MLP neurons of a small language model. Each row is named by its layer, matrix (down: output weights) and neuron, and shows model dimensions 32-127. Each number is 200 + 40 x the weight over its row's rms, rounded and kept within 0 to 999.
A block is one neuron, or neurons of one layer that tend to fire together. After each block is what it responds to, as a language model described it from the Wikipedia text at the highest values.

L5.down135,260,205,252,170,136,209,242,189,229,263,176,145,252,207,268,123,153,195,164,171,228,243,194,248,164,185,236,157,204,128,151,220,171,174,218,195,178,160,248,255,178,190,213,237,170,188,182,104,282,173,92,281,213,233,143,198,269,290,258,164,196,171,177,191,213,282,176,172,212,215,217,201,186,163,231,186,180,107,224,209,212,196,171,94,185,210,235,155,199,217,272,235,242,247,257,260
L5.down228,199,250,163,265,196,250,223,141,180,168,252,194,216,273,225,210,239,197,195,218,230,169,241,113,133,277,175,181,170,214,90,237,227,191,177,247,265,180,175,113,172,235,240,198,203,243,198,205,175,146,190,216,200,227,224,179,177,177,211,199,216,189,181,206,167,255,224,237,190,196,187,283,204,180,191,160,225,201,189,240,199,195,120,268,240,195,259,175,187,153,254,198,200,209,284,174
L5.down324,358,205,245,231,98,86,170,181,211,173,191,252,129,231,230,176,225,120,306,265,168,196,225,134,156,197,216,204,224,219,219,256,160,153,221,209,188,291,157,251,194,196,194,244,224,293,243,267,229,250,132,164,178,161,230,227,256,224,193,158,249,171,153,211,162,178,263,220,212,180,226,208,230,149,172,212,136,251,226,206,203,193,226,212,243,190,196,216,157,181,191,165,243,204,167,196
L5.down371,238,122,170,222,196,174,237,208,239,150,147,151,225,146,141,201,244,241,259,234,192,190,198,247,218,202,206,222,190,169,217,232,229,208,244,248,220,174,218,241,230,174,208,147,174,197,258,194,210,211,138,196,208,143,188,156,200,160,209,236,211,184,143,255,249,207,194,240,256,190,266,287,164,200,227,187,162,146,226,165,280,199,185,113,163,169,195,207,245,187,189,211,221,269,93,227
L5.down424,213,200,177,313,216,234,268,123,158,235,192,223,162,224,228,246,259,228,196,203,178,176,239,205,155,243,212,266,196,234,103,184,180,215,191,226,210,166,231,182,182,266,184,252,169,192,225,169,230,222,266,101,181,159,160,276,236,194,217,210,192,167,153,133,210,140,205,200,222,130,180,435,215,214,205,157,164,205,189,241,214,222,128,207,221,147,175,253,203,236,230,198,227,225,137,166
L5.down434,233,196,224,314,230,159,177,212,90,202,148,217,229,253,203,244,182,178,229,169,216,158,231,185,189,186,165,169,279,138,176,237,208,217,187,200,147,216,198,262,145,262,219,229,223,194,226,253,191,272,209,101,231,122,178,176,165,168,200,186,265,223,221,172,244,208,244,210,260,161,208,239,175,201,231,197,174,247,211,234,210,255,138,209,179,215,217,164,170,188,270,122,195,201,155,170
L5.down435,250,229,211,182,155,137,180,151,137,235,133,155,191,229,191,256,255,187,260,154,231,235,259,163,200,167,240,179,216,223,172,199,183,230,190,209,231,201,192,261,185,176,249,170,218,221,180,207,145,180,167,214,230,231,196,207,246,144,174,170,178,231,143,188,110,197,201,281,214,184,203,169,163,184,248,211,200,240,189,142,225,189,232,181,185,265,146,146,239,207,188,285,190,196,154,224
L5.down517,179,128,170,210,221,202,202,217,216,214,217,232,160,219,150,246,167,189,270,175,196,258,200,246,218,193,185,213,135,120,229,230,195,218,268,93,146,176,188,286,70,175,275,128,133,176,225,163,185,219,188,191,224,167,269,211,188,223,198,235,230,221,142,233,240,209,209,200,192,239,193,162,173,234,254,231,146,127,229,193,172,253,180,190,173,252,152,194,222,166,149,242,124,161,147,259
L5.down579,193,246,178,234,198,211,190,280,171,217,235,257,262,199,156,193,229,205,184,157,218,250,187,167,199,214,218,206,175,142,146,257,176,142,205,163,205,181,233,184,122,261,250,160,195,191,203,186,332,167,156,191,267,221,171,242,206,172,194,297,177,147,182,208,160,145,162,158,196,190,204,276,229,161,188,118,185,205,227,171,170,230,138,240,180,197,250,153,185,169,384,192,202,256,167,183
L5.down720,173,147,264,144,158,176,231,245,179,183,194,247,146,257,245,233,198,254,239,181,179,149,162,195,194,153,233,235,224,266,141,238,210,234,225,323,121,163,121,240,143,215,140,167,263,128,200,114,222,236,226,222,203,152,169,242,306,225,165,191,163,212,247,217,200,236,226,203,220,215,168,241,239,204,217,155,261,169,193,181,227,218,102,174,246,204,182,189,212,270,206,185,207,208,148,210
L5.down745,168,165,143,183,226,162,229,203,149,199,222,205,176,228,235,215,205,212,162,165,167,148,241,219,251,247,275,190,214,267,201,189,197,240,192,195,153,196,219,217,193,263,268,207,185,185,235,152,174,244,272,194,143,160,112,218,236,198,174,183,159,249,143,108,240,174,301,149,174,121,153,384,252,187,252,149,149,250,220,137,206,235,141,179,174,164,176,271,207,203,195,249,261,216,249,205
L5.down782,329,240,232,130,195,230,212,173,242,162,199,182,244,286,215,229,218,193,223,150,189,179,196,244,207,169,187,227,214,224,170,226,171,194,174,176,257,200,149,193,119,244,229,170,231,148,185,221,199,190,185,294,152,177,184,194,228,213,202,223,172,109,147,186,144,256,152,244,270,186,245,105,222,216,263,197,209,200,183,204,228,242,170,226,160,234,188,234,270,162,269,135,182,156,209,158
L5.down835,218,266,232,201,129,174,184,97,191,230,225,324,199,233,119,197,237,160,111,203,211,168,186,272,197,200,227,190,292,241,145,194,186,228,237,196,224,214,157,155,154,199,220,147,191,230,178,189,203,136,180,228,157,163,195,192,246,195,240,244,225,204,174,159,210,158,176,254,243,189,259,194,237,221,247,202,178,197,230,134,170,160,272,257,128,183,251,206,191,218,249,171,230,196,218,197
L5.down947,229,191,185,261,210,222,186,129,242,223,160,203,205,225,265,201,223,253,258,262,126,170,178,230,241,209,203,143,193,143,195,231,182,250,213,184,245,240,148,220,213,148,153,198,218,234,239,170,220,227,217,198,254,165,248,196,261,214,244,282,245,193,239,161,178,169,162,201,193,171,218,139,222,155,177,252,163,171,197,247,268,259,198,162,236,145,230,130,119,263,144,215,146,214,131,173
L5.down992,235,200,179,258,173,193,230,153,188,197,235,164,260,247,225,235,255,141,154,205,244,185,176,237,174,187,244,277,177,154,196,213,154,271,233,165,142,247,167,163,199,216,169,247,232,191,112,278,160,192,214,266,220,194,152,193,169,289,191,152,266,182,152,264,264,192,224,207,197,181,191,217,236,187,185,188,161,184,228,245,183,161,157,204,211,179,241,162,252,155,256,242,192,296,173,218
L5.down996,228,271,226,227,148,230,122,147,202,209,195,227,217,213,264,269,239,129,153,94,342,206,196,168,221,146,172,291,207,222,258,185,170,241,206,208,145,205,262,235,151,239,188,150,215,221,166,220,218,174,191,255,184,168,167,175,116,199,203,165,151,200,189,164,137,182,214,179,232,172,219,286,187,260,200,173,257,259,199,265,170,172,203,190,242,255,190,103,215,119,247,160,181,254,203,179
Clause-opening subordinators. Final piece of a sentence-initial subordinating conjunction, preposition or adverb that starts an adverbial clause, like Although, While, After, Since, Before.

L4.down0,251,282,287,240,203,171,216,241,107,239,138,150,160,230,195,261,261,202,200,112,166,129,267,208,110,247,198,222,273,181,165,231,198,243,224,213,163,223,187,236,235,242,112,205,134,153,170,219,107,260,249,205,137,193,241,242,195,130,190,149,239,191,110,138,200,244,231,210,233,188,179,160,109,195,238,249,189,244,202,198,225,222,210,149,220,144,181,221,231,220,205,149,180,164,223,184
L4.down163,183,219,229,179,252,161,123,242,163,265,210,205,164,197,217,151,208,140,241,128,217,169,305,156,116,244,125,232,235,209,210,231,203,190,158,233,202,205,283,202,177,215,159,225,200,187,196,285,153,234,209,265,194,183,235,180,284,251,184,177,188,213,157,169,220,161,173,281,176,217,248,238,95,208,198,170,127,197,153,173,200,214,193,181,234,262,148,254,222,221,200,237,144,233,236,166
L4.down763,180,142,243,187,206,199,178,211,232,201,194,190,139,219,192,204,185,190,172,114,151,190,209,249,145,159,223,212,268,226,219,187,230,182,161,160,224,278,239,184,188,241,167,184,138,144,217,218,163,204,235,258,154,220,158,198,168,234,115,215,214,209,250,164,238,201,202,197,298,230,215,219,166,274,255,228,141,226,193,225,218,222,193,71,170,221,175,191,193,220,154,196,192,165,197,205
L4.down977,243,179,222,242,198,229,295,217,171,181,125,202,170,185,172,192,219,159,204,199,207,203,184,225,183,164,226,230,240,109,142,210,162,194,260,196,147,249,238,183,205,203,149,219,190,282,172,180,126,200,138,167,234,201,178,169,186,235,242,233,234,294,151,140,207,253,136,119,193,243,227,204,161,233,207,228,179,204,202,259,168,199,144,247,245,265,212,134,264,183,165,223,167,183,222,205
Sentence-initial prepositions. Prepositions opening a sentence or paragraph, often before a date or time phrase, such as In, By, Before, During; also word pieces like "ur".

L11.down330,233,164,207,275,188,190,227,207,234,231,223,123,171,131,134,231,184,266,149,164,215,215,233,236,205,177,301,165,230,159,224,254,226,225,205,272,208,143,204,170,246,184,177,184,202,115,209,142,204,252,187,245,112,165,192,201,230,112,188,167,180,170,190,263,163,255,281,184,172,111,226,305,176,215,222,176,241,170,216,130,148,146,271,190,155,184,230,141,231,236,181,193,200,193,157,189
Early word-piece continuations. Second or third piece of a word split after its first letters, strongest on the a of Romance articles "La"/"la" in titles, also Sep-tember, Char-les, Jerus-al-em.

L4.down142,235,190,264,152,189,188,243,218,198,175,298,233,115,165,164,276,199,174,225,179,186,224,184,246,223,185,199,194,224,230,282,185,163,207,120,179,103,230,244,218,176,233,239,240,160,222,197,251,171,265,204,202,203,248,164,128,229,190,149,184,135,214,259,202,188,173,194,196,141,242,228,138,218,257,217,207,130,252,206,205,164,139,190,233,182,140,159,203,241,209,182,209,237,224,197,215
L4.down466,197,218,102,201,248,196,194,201,171,167,235,192,184,218,168,183,159,152,295,196,147,218,225,209,225,89,264,177,196,247,145,236,161,227,196,190,172,280,201,141,197,235,184,149,146,274,245,276,264,241,216,185,295,238,171,132,179,171,159,197,205,194,190,222,149,165,297,191,158,217,216,253,257,252,151,161,188,235,223,220,164,230,193,164,195,157,242,199,269,189,210,193,245,165,177,192
L4.down568,129,185,194,191,172,162,166,268,147,274,174,211,189,271,156,190,239,215,188,191,294,213,215,145,196,160,174,167,219,203,186,251,184,271,198,195,181,219,211,226,270,255,246,239,174,304,177,234,196,113,278,179,157,229,173,256,113,274,156,133,280,157,164,139,274,156,214,240,202,217,216,261,245,193,246,214,191,260,238,227,168,131,168,202,203,241,195,154,215,190,186,228,257,255,136,244
L4.down774,120,213,267,172,103,219,203,249,206,160,218,184,107,182,170,223,180,271,247,224,231,216,157,201,178,215,247,180,211,218,181,222,180,229,210,239,174,228,243,301,185,285,220,185,161,200,212,222,261,211,222,207,223,170,201,171,261,218,111,184,182,143,226,225,173,219,170,241,195,178,142,92,212,290,202,236,169,186,175,176,149,185,224,251,179,78,177,138,212,221,172,158,144,184,206,204
French/Spanish article "la". The "a" of Romance article "la" after "de"/"à" in names and titles (de la Puente, Kill la Kill), plus short mid-word fragments after one letter (Vl-ad, L-en).

L5.down71,139,199,193,247,284,190,243,144,212,224,274,199,217,292,226,213,230,171,146,228,152,241,191,188,182,182,192,151,204,307,223,147,214,157,139,191,212,156,213,193,277,204,185,234,204,202,210,200,165,264,209,162,160,150,179,162,233,242,187,304,213,166,198,143,175,272,207,124,199,232,211,199,108,220,190,197,267,192,248,163,289,258,152,178,237,170,145,230,150,245,219,159,157,195,204,294
L5.down106,197,218,188,130,172,216,192,236,197,159,282,253,241,225,250,105,128,156,250,189,204,224,171,225,176,196,199,113,169,151,198,295,241,141,163,172,203,209,193,198,147,198,189,128,191,246,172,202,166,167,155,231,266,226,244,281,158,215,172,183,259,208,218,123,273,195,146,186,148,130,157,246,155,157,193,165,212,177,209,203,241,247,209,137,161,224,260,272,237,259,164,152,209,170,229,219
L5.down125,223,262,126,191,258,231,151,197,206,149,165,182,211,172,190,226,125,207,192,247,139,214,175,141,125,146,205,129,248,150,189,215,200,217,167,187,164,182,158,263,149,211,280,205,200,215,199,222,167,266,257,215,265,258,267,214,204,241,218,255,222,249,232,223,118,243,154,241,197,167,149,130,137,252,189,166,135,186,185,217,197,192,154,204,197,204,199,196,250,307,193,212,181,267,202,168
L5.down193,231,192,200,245,199,191,231,215,204,178,173,252,160,123,219,228,178,182,208,159,240,166,200,118,170,255,156,194,185,179,249,187,257,213,210,224,250,179,160,193,256,225,201,209,153,163,224,214,148,269,196,217,257,163,173,125,248,208,201,240,145,203,108,280,170,166,211,229,146,164,135,228,243,270,271,173,163,185,153,270,111,210,218,213,220,100,205,192,171,206,229,119,157,203,219,218
L5.down237,239,158,228,285,146,203,311,173,205,274,165,207,168,230,144,191,172,230,184,197,163,223,262,136,211,216,244,195,247,278,144,240,151,154,135,236,278,224,212,245,276,226,220,150,206,228,155,194,203,222,245,272,214,254,131,196,171,268,189,167,153,124,196,220,164,79,197,168,219,189,215,219,174,240,230,240,226,160,270,216,175,282,198,237,224,178,198,230,214,237,219,211,205,270,212,230
L5.down273,177,157,172,188,176,291,181,209,177,170,191,181,182,93,274,243,211,165,136,243,186,184,196,215,210,167,168,196,182,186,154,160,178,266,184,129,259,227,98,233,198,258,219,207,195,259,145,223,211,114,247,248,155,172,267,125,226,217,183,243,216,250,266,199,156,219,199,183,161,167,144,249,228,147,273,163,210,192,244,235,234,200,249,248,232,210,166,223,261,165,182,198,221,268,167,232
L5.down496,148,265,234,190,256,181,156,187,154,226,229,137,155,190,183,191,216,159,183,177,150,142,253,180,150,195,269,193,178,222,201,273,225,204,247,246,239,187,217,155,202,167,172,225,209,183,218,189,182,251,233,183,168,158,149,163,236,162,159,215,169,209,232,281,217,219,192,217,197,132,262,101,112,227,210,136,253,194,200,177,180,194,238,236,212,136,197,210,203,192,226,197,199,257,180,194
L5.down543,179,239,167,200,107,235,139,264,175,201,194,151,223,166,190,254,222,138,191,194,163,131,171,173,188,144,232,202,153,164,200,275,221,174,208,146,131,208,192,219,190,222,224,162,164,206,141,228,220,251,202,183,250,208,240,204,172,145,166,176,310,254,222,218,249,200,244,216,253,253,152,183,206,201,233,189,182,234,174,235,189,230,264,195,189,185,262,168,251,215,184,241,269,218,223,230
L5.down547,222,192,259,194,225,217,224,241,174,164,215,259,164,233,241,228,118,197,278,300,125,187,213,233,268,189,224,215,198,167,167,180,236,161,169,259,197,166,251,233,183,196,206,230,200,108,157,197,246,161,130,232,179,209,237,215,280,185,175,230,213,167,141,174,257,107,226,178,181,281,155,199,91,254,193,200,184,219,255,140,218,184,146,232,158,187,152,210,229,202,295,178,226,242,146,212
L5.down640,235,205,187,165,165,158,151,238,252,199,207,171,256,189,177,204,200,208,171,169,245,247,183,180,201,181,211,197,202,207,145,149,225,210,247,150,177,134,213,201,150,214,233,172,171,160,177,222,295,219,130,244,216,180,212,175,108,193,157,187,180,243,157,277,256,197,251,145,155,193,189,220,189,262,150,186,208,179,237,124,180,271,159,231,171,191,219,253,237,176,244,220,240,187,133,183
L5.down717,294,201,132,115,197,109,170,238,273,276,200,185,166,166,144,126,252,195,205,251,240,185,219,207,146,276,195,153,171,212,165,203,193,184,154,208,213,247,177,138,267,257,304,196,242,203,184,186,210,264,162,192,141,187,208,152,175,221,189,113,184,267,173,234,215,152,203,212,180,230,131,141,154,214,193,174,202,183,194,232,191,160,164,269,180,231,186,183,188,220,232,221,259,157,180,211
L5.down723,212,212,97,254,191,142,134,140,241,155,245,139,227,191,212,183,178,219,207,172,210,203,192,205,208,302,194,221,206,263,151,134,133,157,161,169,253,205,243,218,168,185,164,185,160,150,168,197,244,203,237,233,287,237,201,190,183,264,180,152,215,211,173,207,122,230,173,221,286,216,195,210,163,157,220,226,190,252,189,117,109,174,208,181,227,183,197,210,104,252,244,195,189,256,171,173
L5.down870,157,251,170,228,199,169,188,200,197,184,253,179,248,169,183,213,214,232,155,120,249,172,251,136,254,164,160,218,161,190,198,169,219,159,175,230,186,222,193,232,185,228,156,269,134,196,216,216,247,203,173,254,186,87,182,182,155,257,189,127,216,245,161,206,207,184,238,216,157,151,215,224,183,235,203,171,283,165,175,278,198,242,151,265,175,189,196,184,186,189,247,144,203,209,157,212
L5.down888,191,133,193,181,283,146,266,224,319,235,187,173,192,213,231,234,191,226,178,154,234,194,173,215,232,192,170,265,133,176,145,212,181,171,215,165,192,188,219,184,266,197,159,200,159,257,221,235,166,217,175,186,197,202,152,205,179,194,214,201,168,185,175,183,172,140,279,195,137,184,156,188,120,209,234,152,171,161,256,191,212,280,152,171,163,170,231,186,254,267,252,234,227,159,188,216
L5.down921,155,152,247,231,191,170,126,293,219,211,182,119,240,73,164,265,173,205,228,172,178,120,229,189,140,217,269,164,210,178,181,141,197,219,135,139,233,211,214,172,176,225,248,117,211,197,175,209,147,224,234,165,204,179,170,184,204,193,192,216,171,224,114,167,164,242,222,218,187,239,145,136,120,215,199,134,145,282,249,212,119,125,221,247,233,179,310,172,255,255,171,261,161,168,182,217
L5.down930,228,121,201,208,176,209,102,288,198,193,207,173,252,199,212,142,176,186,269,213,258,195,250,167,160,169,217,162,278,239,179,212,204,260,240,250,191,167,169,236,204,246,229,175,133,203,177,182,213,226,170,162,227,191,249,230,174,170,190,169,203,184,200,215,167,209,157,203,182,200,152,237,244,278,245,133,79,209,295,209,178,202,228,199,223,246,158,210,210,217,108,153,156,183,163,172
Word-final completion pieces. Closing pieces of ordinary English words split mid-word, mostly with a trailing space, such as the ending of silv-er, bloo-d, flow-er, Summ-er.

L4.down362,202,139,197,209,235,218,236,215,224,240,146,183,184,102,166,170,225,149,144,229,180,228,244,162,103,177,228,227,120,266,168,232,189,202,152,199,236,270,301,150,181,177,208,104,236,134,160,266,188,163,224,171,84,213,228,280,177,206,162,204,210,198,207,181,210,192,154,256,206,212,156,189,138,174,244,236,176,226,291,236,132,180,153,234,222,252,199,165,223,186,213,285,174,187,193,199
L4.down681,235,253,153,258,196,178,138,334,148,196,194,145,145,206,282,212,210,246,274,213,205,208,251,175,203,202,239,256,230,241,206,210,133,176,246,213,182,174,234,200,128,190,179,193,202,201,247,202,171,139,185,142,205,199,142,181,186,257,227,118,195,234,214,203,220,167,203,109,202,205,196,213,220,206,193,268,238,209,313,227,194,245,209,150,224,228,203,189,187,156,198,188,152,195,237,152
L4.down718,256,139,224,252,174,162,171,212,256,180,187,140,179,176,151,251,196,214,227,224,202,201,143,134,242,260,271,170,193,185,212,147,226,130,184,233,146,215,218,190,198,240,161,164,215,170,249,198,279,148,185,171,87,157,214,164,205,188,216,196,221,222,214,196,126,150,137,240,200,225,186,203,164,280,258,191,250,151,236,96,147,165,239,285,260,227,222,301,212,234,238,214,180,205,273,204
L4.down805,115,180,261,231,228,174,164,186,195,202,133,181,180,195,186,193,203,333,195,171,192,202,121,113,259,297,205,244,244,217,144,255,267,168,231,211,219,183,187,179,200,166,213,153,218,266,232,227,212,213,225,219,118,202,212,254,155,246,209,230,229,170,224,177,201,223,163,200,202,221,177,221,130,270,161,232,172,245,214,167,154,223,227,253,187,185,183,199,199,217,200,155,229,250,228,245
Split-word continuation pieces. Short subword pieces that continue or finish a word broken into fragments, such as bronz-e, l-ate, hig-h, common-ly, cat-ar-acts.

L5.down80,228,216,222,217,164,197,177,227,163,139,187,150,189,157,272,179,156,246,197,280,216,168,190,244,178,183,177,151,169,185,252,200,203,205,192,196,212,201,174,186,213,210,204,208,275,218,262,145,242,167,218,209,216,258,211,178,187,166,177,207,260,153,255,275,180,200,278,173,155,226,200,158,151,106,252,167,247,281,226,242,217,273,189,173,239,286,214,271,184,203,184,117,157,169,169,167
L5.down82,241,280,219,233,185,233,276,133,272,118,212,265,173,152,252,185,219,245,182,213,155,251,146,215,203,289,260,138,228,185,197,204,194,208,204,163,225,219,146,198,154,251,194,226,172,148,205,194,258,182,151,250,151,158,183,194,214,268,175,185,210,289,251,308,146,218,192,189,190,186,141,120,211,251,179,211,138,204,160,216,236,208,169,231,246,169,230,235,263,165,128,176,161,207,180,153
L5.down85,207,197,278,212,225,169,210,156,185,195,146,231,199,180,183,247,199,163,278,153,178,107,207,235,201,250,230,231,259,168,263,198,238,215,191,222,202,288,172,194,125,251,174,179,172,191,168,245,174,243,215,265,183,186,220,145,211,259,260,287,219,230,202,130,104,175,186,91,164,144,194,232,144,206,203,222,166,206,268,241,236,243,210,220,198,191,196,207,254,176,181,156,217,244,182,127
L5.down105,231,154,202,249,192,196,184,228,250,189,175,221,170,160,206,261,151,174,212,187,129,261,181,262,249,187,213,235,157,229,146,119,211,181,202,200,189,183,177,209,215,260,192,191,141,204,241,175,287,154,210,166,268,176,236,194,231,227,190,262,275,173,196,200,205,199,177,214,195,215,241,184,165,139,214,179,203,161,205,195,236,206,204,213,239,147,190,247,207,167,240,246,171,164,184,210
L5.down114,210,147,214,266,180,168,207,173,272,254,175,223,216,174,242,151,180,199,173,127,176,172,136,223,215,112,165,212,181,164,157,241,150,265,147,184,164,278,208,227,175,179,171,211,146,218,210,252,234,172,197,148,274,98,266,211,188,237,255,296,241,178,274,152,222,152,137,257,197,234,134,197,162,255,262,197,146,177,179,189,241,87,261,221,243,171,171,184,207,194,180,200,174,166,226,147
L5.down115,203,141,178,159,224,247,240,207,252,175,168,208,223,198,190,229,195,163,182,166,155,143,200,205,166,130,182,248,152,221,197,166,171,166,214,273,251,233,163,233,178,215,115,187,195,131,210,170,198,175,193,215,180,120,242,224,173,227,185,184,152,175,249,183,207,201,211,195,278,206,231,237,203,187,278,161,223,233,191,212,227,166,292,173,259,217,191,162,249,248,167,189,230,212,210,229
L5.down187,173,203,213,261,227,202,238,170,265,175,290,169,152,261,204,197,195,203,229,254,184,206,169,166,132,215,191,209,214,234,191,252,223,166,267,245,174,176,197,159,196,229,164,139,227,227,209,227,252,241,216,196,203,191,165,120,233,222,238,236,219,179,219,204,264,100,127,272,188,202,157,177,171,168,214,163,170,267,181,184,171,141,227,129,179,255,211,147,182,222,151,187,264,254,134,104
L5.down257,157,188,172,173,170,229,242,217,231,227,135,202,271,234,253,191,233,247,165,238,189,123,273,234,242,273,258,241,208,103,165,232,257,169,216,271,251,203,181,187,199,307,146,112,166,237,172,180,168,180,177,254,188,227,176,175,196,214,242,170,174,230,192,220,172,163,260,196,165,191,208,181,198,214,183,164,223,228,131,126,208,164,255,219,192,197,327,241,215,260,217,135,226,265,218,181
L5.down331,266,204,166,202,221,248,164,167,122,205,204,179,317,187,223,219,259,138,186,185,226,227,192,95,205,238,203,221,243,185,155,206,169,228,183,247,259,202,141,226,282,280,186,269,200,174,259,214,130,238,203,200,220,191,200,113,210,193,173,203,171,174,167,249,206,230,200,237,227,263,139,194,145,229,257,225,210,162,204,209,276,192,160,231,248,172,163,254,231,192,240,181,226,161,119,238
L5.down428,228,225,222,248,260,227,198,235,165,222,173,212,215,127,249,223,213,207,216,225,212,207,253,188,215,321,217,190,199,160,156,117,154,277,254,86,184,229,252,171,258,212,204,144,171,195,180,201,248,221,208,205,220,159,142,222,235,225,212,267,237,212,165,159,201,187,118,222,111,210,188,208,169,144,193,178,250,191,124,183,265,227,202,153,220,179,225,200,247,228,164,167,170,244,196,222
L5.down469,170,193,215,220,140,174,149,223,186,180,155,84,225,204,194,203,227,197,168,219,233,167,246,237,171,173,209,236,161,220,219,180,166,210,301,175,161,171,204,152,180,204,141,206,249,276,175,193,116,177,162,152,131,181,138,249,211,248,181,269,170,150,276,159,206,223,202,194,198,230,191,153,216,170,136,258,177,199,153,262,128,205,139,122,147,236,177,185,224,258,263,215,272,187,205,207
L5.down541,159,155,229,255,234,224,251,166,232,260,217,171,216,295,186,219,173,192,185,275,184,139,220,181,174,232,177,185,158,173,161,194,208,89,186,181,184,214,217,266,200,177,188,294,241,218,159,229,209,247,259,187,125,203,180,202,189,202,248,184,186,226,238,155,191,214,258,174,148,170,226,253,185,147,211,183,231,282,227,209,235,210,163,190,254,196,172,173,185,180,178,201,255,216,189,247
L5.down704,218,192,250,226,238,209,176,221,146,144,135,168,243,199,216,246,202,251,220,296,202,147,152,149,201,122,138,218,187,153,157,211,211,109,160,225,158,220,218,203,216,214,178,154,211,222,220,189,112,198,161,217,223,226,230,185,195,184,161,230,243,196,222,161,244,206,194,246,133,205,212,148,159,202,230,196,227,204,208,255,214,196,175,134,186,173,206,168,195,226,191,184,194,238,168,197
L5.down732,168,196,208,172,190,163,174,231,218,229,212,148,193,207,199,203,153,143,205,151,237,126,255,166,163,263,174,148,195,105,223,193,170,260,141,250,212,229,193,177,184,271,125,175,152,268,227,263,144,179,203,182,209,208,170,174,231,217,233,256,179,188,239,196,172,190,169,255,208,238,152,253,217,215,193,193,186,270,171,249,240,189,200,182,218,160,151,133,203,181,207,128,177,248,195,158
L5.down772,158,216,231,177,233,208,222,141,182,236,233,197,167,137,175,268,184,239,260,212,159,199,222,265,243,179,196,179,175,220,200,295,195,238,248,150,131,243,150,240,151,207,176,102,175,213,207,273,182,269,244,223,191,171,293,148,235,153,200,168,160,196,232,269,122,217,237,235,188,212,108,163,185,182,135,154,118,207,227,275,200,172,236,153,146,177,179,167,256,198,155,207,260,186,121,148
L5.down1000,128,255,214,234,184,271,240,271,148,149,153,137,240,215,185,255,228,225,278,123,273,158,207,156,144,206,224,152,187,168,180,211,206,190,211,230,181,248,194,253,218,179,217,213,230,239,173,202,210,282,221,231,216,253,191,116,221,207,217,219,187,202,198,169,234,221,214,195,147,156,102,166,173,148,206,245,243,177,231,219,252,112,177,127,230,129,173,199,196,191,214,198,202,143,198,244
Mid-name connector tokens. Fires on tokens inside multiword proper names, before the next capitalized part: "of" in Department of, Board of, Battle of, plus "s" in Los Angeles, "de"/"la" particles.

L11.down761,198,179,226,133,187,179,178,151,201,265,163,211,211,237,219,199,234,154,172,189,178,201,265,282,207,264,123,148,232,118,165,166,207,190,256,278,203,223,246,295,251,228,135,181,225,185,207,225,234,208,204,198,160,285,143,209,237,107,197,220,199,174,235,247,233,250,206,156,283,237,189,173,192,170,268,225,167,208,217,215,194,256,258,133,199,204,303,191,234,175,225,174,158,172,233,174
Word-start consonant fragments. Short fragments starting a word or following its first letter, mostly r/l clusters (F-r-icative, F-ir-e, str-ucture, pl-ayed), also During/in/of before "the".